{
  "n_layer": 10,
  "d_model": 192,
  "n_head": 6,
  "n_kv_head": 6,
  "head_dim": 32,
  "d_mlp": 960,
  "vocab_size": 1024,
  "activation": "gelu",
  "norm": "layernorm",
  "norm_place": "pre",
  "norm_eps": 1e-05,
  "positions": "learned",
  "qk_norm": false,
  "attn_scale": 0.177,
  "bias": "none",
  "tie_embeddings": true,
  "parallel_block": false,
  "init": "normal",
  "init_std_qkv": 0.0272,
  "init_std_o": 0.00608,
  "init_std_up": 0.0272,
  "init_std_down": 0.00272,
  "optimizer": "muon_variant",
  "lr": 0.00567,
  "lr_mult_o": 3.0,
  "lr_mult_down": 3.0,
  "beta1": 0.95,
  "lr_head": 0.00594,
  "grad_clip": 0.5,
  "warmup_steps": 200,
  "schedule": "wsd",
  "decay_fraction": 0.868,
  "decay_shape": "linear",
  "final_lr_fraction": 0.05,
  "batch_tokens": [8192, 16384, 32768],
  "seq_len": 2048,
  "doc_mask": false,
  "train_tokens": 123500000,
  "steps": 7972,
  "dataset": "wikipedia_en"
}
MLP neurons of a small language model. Each row is named by its layer, matrix (up: input weights) and neuron, and shows model dimensions 96-191. Each number is 128 + 32 x the weight over its row's rms, rounded and kept within 0 to 255. Numbers have three digits each.
After each neuron's rows, "fires in" lists the words (lower case) most often at its 100 highest values on Wikipedia text that the model never trained on.

L2.up24:143101143106160135115126180161090172149101144150129205110093076078048088141119149109097159154125132140183152114123106135126205142127075158180133117117117129140108081083137157094154118157111182152105133104166149081162070094088108102116134101100135122102122142110139118132180149143177111106
fires in: "and", "by", "because", "with", "as"

L2.up80:103159111106066188123168085060102095138114117170150147151132150133112092173117045145097109136131114137061094145159113110079092152171123103134160147167135161133096123118139110115100127150083163130113163148153098158189148137135101102133135081081163144117198114062147153161177083094144144132
fires in: "by", "at", "with", "from", "during", "what"

L3.up791:122101109133131118097161125121165114114134117107145071114069092128143110059103158146092104087092122148098155146107111180160182073190097150095100166126090123168175160193085140155158137169119164123144255118128121111120059117137166094049164115116174150096136105100164170135088160157156103161
fires in: "of", "the", "to", "in"

L2.up919:121143143098130157111176108127132146122114139122157090093111120110149130124136168139100127148190149101113139132084132156121082064163170130133090138112129091153094148137115155139134152190142117104090142142134045154122154115100158126081074150195118177124170141138161107079112201113090122153
fires in: "in", "of", "by"

L2.up500:132167092081120082100143177182137076066129136061140068093138110170192044131136125161022197121094098125105143116142183184091131155130094137104162170115116170142109082142150166142110133143135175150106143152134150216138148164130104140132078103145137144147081101084167093142107150081122132148
fires in: "by", "as", "when", "through"

L3.up322:161120146086138096106111110161167106133151121129167161057094088119108066076112128084114098146083188123088186148075108150072104100110166102145096114154156108136138125119139116147103168149172109100131197155151140131147111135126164137100127105087156175160127114135143155144150138185153102161
fires in: "the", "of"

L2.up39:141088091098092134161141157127154089143150085146099117162101109111156122163159134090084119120201132129105126106201096153141072064124151177170119112087107149175092106146151120166126114172192158103176136139139126123134160098079127113105115124155152133137154121134149096070191179083093169163
fires in: "in"

L5.up366:134141149112158140085148088152123115104153089140127103150114125120116149115110118179148187150137147114124111168110165126075174098108134157081198088165137137179137153113122182171202086080149105129188107148129113126118089104112145154115140110148111072128120157087105135121159077123131159150
fires in: "the", "website"

L5.up201:157056113108176128131114121114105121067127108054120123114025148079136138114118130138113071119088118140094142111109122161159076109138111117143104149164102109145137055117098065095114084105196143162140131147154105159131172071139123116080173102097166175106104147172125150172150123143141129117
fires in: "of", "from", "to", "on"

L2.up929:162185116140114158127094121172139088120077117105153138044114104123140102097132144097105108051101118192133129175092172106195179106148103161125159117137094094135138114092103144133107110154142095212109198145111183108101173114128100161071109130129121148087082085160102114103118122117142067118
fires in: "january", "may", "april", "february", "june", "july"

L3.up658:169128136138156147139121090128191071135124131103135123130077081163124110085071138149184091106105141086151137173131172129068145122157128128136155155174088114155192117116084150118130158104176108091123106119129135133118134102153157133112125095098097197134142208169115080152098155117161113176
fires in: "s", "his", "their", "the", "american"

L2.up817:177155121082144129152123132134130108123133142060146158096060123131063112174095098142111103099154123130127164034155175152127121111133171188140163143199080144155098193152070184139125147141197161156112143060150097197106146146111155165137133170171126110131128076136140136153099139118118079169
fires in: "and", "the", "i"

L5.up487:159094144166120150127174083095165187144098111097135164094150127125095085145129140150109124166101121110091146186118162091070092190123114200153124172172144084121086144085119142103119115094126090116091209167116145146168176132157141136062179118116113118126081120097101194115071127169108116177
fires in: "is", "not", "are"

L2.up105:197129153120160194142137118139148118115081145140163128111144078177152117084167161157152056177080136164063158136133125111144182159126119184088080181124102109111127145116091110103146102133132136111094160131132105132148125147161165121072106130056052123092133070151132206076101168119159123147
fires in: "january", "april", "august", "february", "december", "july"

L5.up805:180132168114127099170120130131139122114139138126143139125104085121095122151166103143118161161111143114114165081074167157051190158194123071097225165140127192141134156111150213138119155055102101180083146126091103153131111124105124129123079181173128150096077142106182095128111168134143112172
fires in: "the", "s", "his", "its"

L3.up516:133195122149107132118131117145147131143111078126165140134144118114138003174109125093132072088142131103125121139072099191165120115125170118142128159082128049106173149125116126182088115140099125120091148102143136074096109184163081170169172195128089155055138138134106142147102146132116115157
fires in: "of", "during", "jody", "dutch", "formats"

L5.up416:157123113093142126110140138084138170113126135111170128137124137159074104161090173114112137120166204084168144117129072141123047144122104186116151124143122157137068121188115202160140146072188132102100130173163095143179129117118142110154089114118166141140127116192137117202096133089095154112
fires in: "a", "german", "no"

L2.up86:164147060092111122116165151111146140166095142157127089110084104117127102098060109109123099143189069145057134183154120137091134157114078107124126151118219150122182160153136132172111124148095145122153124072125103114123103144130127144174135118086118157078014128135132076144124167152125152157
fires in: "of", "became", "by", "become", "first", "being"

L3.up568:130144091126135122123102163131151173123131116083077115161082108130078128160136080102133097147120154112172162158121148180130142116211162152086153107197090139163110134156130168153125135117125102105082156123178133118083144142101125144089119057042171099115146173091148195126176140176165123186
fires in: "its", "of", "their"

L3.up644:156112108044126152100149120158106124146129161126151101087103119137154152136124090108142087120135111175123155131155094141163173163130057079123124076096156119135150095122137173115109134098174141115132123105098065177153134149122186099145125135198120094159153101195131122122154146095197099119
fires in: "of", "northern", "by", "southern", "other", "whether"

L2.up249:151126128124125141148153138136136137098122131092104108097122194137139137198122137114138250101096115116154170086106164146096065115181092151056131159152171130152133088169125179123178114135143149160074149148100107192134136101139153177120095124176118133168128119088133147114182167143119203139
fires in: "or", "a", "an", "can", "than", "is"

L2.up915:139085141133123138128132136118040096129124142109130132089089124105162130162117123109132060074121092137142116146110110146161125145132090119128173121104125169096167142078135097129098092124092081177075209067139140159117076166166125152093093142088185126124157096140129127113141123146146102146
fires in: "from", "with", "for", "to", "in", "of"

L2.up248:162089080105161086152099109136150142106139145138134126169144068138116176128121089095157152107167142170087128153166146109078113132079106093183167117171185115116110076072089143159177122100106126111117162118084146068163088116161139160102110081060130096140099108092096133147159111174142089164
fires in: "became", "being", "was", "because", "become", "is"

L5.up526:176157121134139145116129084130082187151102088089122152123033100126105137175156114126169064160132194118136134121088121136177050176135108101118120108138093100164113177135049102173110139188137114149141161082101077133112085163147064126103108121124132137132131147154115081124174114186122117184
fires in: "of", "succeeded"

L3.up457:143129106106145141093141148169041142140191165169117154168106097151113068163181095112147134158168121107103104138147107097101124109165134163167152146110171146150123098105102158125083105124097170122153172107135113114128132163153087095138090160172122136085053138074082125145113139141137155143
fires in: "which", "it", "but", "where", "because", "though"

L3.up32:114122090089172150131109081122139154158125183097132029177107152067116136160091107120123134087085158101130156144117109150095163113159149157093139124111105128201154099153106099107109176111102116154133177107135197138115189127159151141064093055075232132108087144063098112134167132162160130191
fires in: "of", "to", "his", "born", "were", "in"

L2.up839:116146143082160123123099126113146159133164161103177135107092121128089127169083115120108118062151129118144144139148122100107122118132110141082107082114057134143124122133072105066152162212154111117102187110108152145121115142124161096113114125076215093115167105052200123181184233113131122155
fires in: "and"

L5.up470:139082126121126127136134075137110122144148103132149064171102167128158191148145109113141182144120129160194144121049108139059133129140116159134094130140133130124115096160075140156128107139143087135134193160167097092102131116114183057156113158138119157150140151126129109141098120095129111174
fires in: "a", "design", "designed"

L3.up656:117098197090176103130134098102114187104183144112125038110125151161143114141086102152111167100181130101148133134130116136072114122144109159104179082155124091154103143189065171117130137126127126127105186145150118098130156073170109166092163091101171140136138117116141143127183126158142137180
fires in: "a", "its", "her"

L2.up840:148107071132147131112153151160136116145141128113186105132154116163161034156089177179148120144154127249130070163144162105097113046184138130139168203159106117150150085132107127081102128106118116124130129052105126137134143089120100140115152113103092174088087105144095196101096184115128145107
fires in: "had", "have", "has", "not", "only", "first"

L3.up676:116186149125084099121224126115158147080138112174127145149068041075172107125134102145133074102212146080136181208130160117118154135103123132153094123096184090098109104109167181110095099127165141100122166131159162125153119100149128124138136166112112117106142093172111141172110088104163182063
fires in: "of", "in", "at", "through"

L2.up774:178139096143147139113203176138102157081164098052146099164113156148128143164134127117203144164151146093146150072108106129107091100151162134109101056158141084146121110140112101175122154174086094145085139133142102142161106125126106117070081098108182116150156191118156130134142100171079089162
fires in: "and", "for", "of"

L5.up186:131107138114091163155105131158196181102119149109117154131159146153091112149127104108116114134124110165096218136116118201117172136101134088090060115162092155148131071067113174147165145142075035113167145104105152120151063156146103124137134101080156137110146123144167150144091125205132136142
fires in: "was", "were", "been", "project"

L3.up210:070106124156099151147138098175143079041176169172153089093165153157074136112156138077134136171125181115148139128131146093135128176160109136128154135124135093109114149127124051112123120151183088113059168102151142139135101159156105151141147159120088141103103136121127139158162174128087154130
fires in: "october", "november", "july", "august", "may"

L2.up687:136158171151122154136135133144143114111045159130091167093117028140151117080116112105145133111168151113074205178128117045059154130114184093177167059114111103138121100121134140161147185128112155105139119127107140081098072108156174137101138148107157171181110126162113115163097148128145115178
fires in: "the", "married"

L5.up507:122146099142141158106160092109126117087125140153184074102125126146119134147168128129031166100150088146173201126124131128187134136186058122164161064111159149139162088083156121078182072166130109138159085116154070164130119184129124110100106129076119144113123102139119119156173139023146128107
fires in: "by", "middle", "theory"

L2.up418:105133091118181148138071157182147117103135139080156059104108111110118118136105135175170112131123069134072208085101110211107123178144112121105080109144182144092145097131111147116104101134093112168141149104095112116159123188141113178202148074112188112112095134124086128120085126141116133196
fires in: "was", "been", "became", "were", "be", "is"

L3.up508:122159075112129160098146099105157186099121197140153119101123160123145100093125110176076116142157127121095125086111097193157129075131137140097147108109126145110120146092149155152131095168106181137165148177097118096208118124127071144108123068101140140103087156087149128113184133099102097127
fires in: "after", "during", "at", "to", "in", "as"

L2.up318:160107122100138170147149133145142140101135106146148091124110143161101075116074166138172119177107119103093129120154161158120106115141125171154066172124136132169098147127124116071109171130067092103127151142189159118109118156155132151101134098159169106129098101076114114120096152137140180196
fires in: "not", "cultural"

L2.up148:144136093126146155142148078152167125162105158142105164118111170074165100160080141161205158163142065110077142142174119187112135165141148139175133144125172161120102123147103108146140152109161111094149112105116126098087081099163149098079135130115136158132070110059120102157062175164101132168
fires in: "also", "not", "only", "hong", "kong", "become"

L2.up8:143158165111090144092126150132166158167128156139176142116136099131111062121098101164138055177116161093067123097098126154164110125131124111138091129056092106167174108152102171108102156136039123120115150162139103123124080205176128179100167175127127166175129150153111120155160163105125069147
fires in: "of", "from", "during"

L3.up708:139116104207119166141126129140113150114120174167153197099054044095138148114123132127120089133162127065114149164139109159089132131127158046157134123148170117109190141137141179191093114097172133073169100127132099124063105105084160119133082170107071102136041148115185085113121120173208152122
fires in: "the", "of"

L3.up959:152085112179129138156119133114097088128080137116120142135081085107152144171127106123197101142138128092219122082146127099145072114131164137095113124140119099174126136100096164137127135079158160145145139147140122121147062111179142135147135130068124130111132143161120147063110198118134134154
fires in: "of", "ii", "war"

L5.up212:112139135114102155158161164101100097090134155118145132129141159127150103135127126164152129152085095116086151151073086109121123033207178121133200218133170142088145121116069095135108127097133166104128101158106153139137143151092109139121150101164129097108122129039109182100139072129138076142
fires in: "after", "because", "with", "since", "where", "although"

L2.up517:158096167085126117117193143116149120118136157074140094146111089102153120072088087122088149050188116100128149155121101143061104091169163132064177092185180083123165162148123173114129127119121154087084186148146097088091127056119136142125153142140094152139095115125194140120166143119187057147
fires in: "a", "the", "its"

L3.up303:111104087177165149118082083117109135108058169110128144048163139106118115105130159116211113139161129143093060153134104149120179101139103108145170125144159125166101158175128146115141115115130109111187130100115168129052101080164163150124122127149143134165072088131137063178107184171099147136
fires in: "the", "became", "book", "a", "not", "an"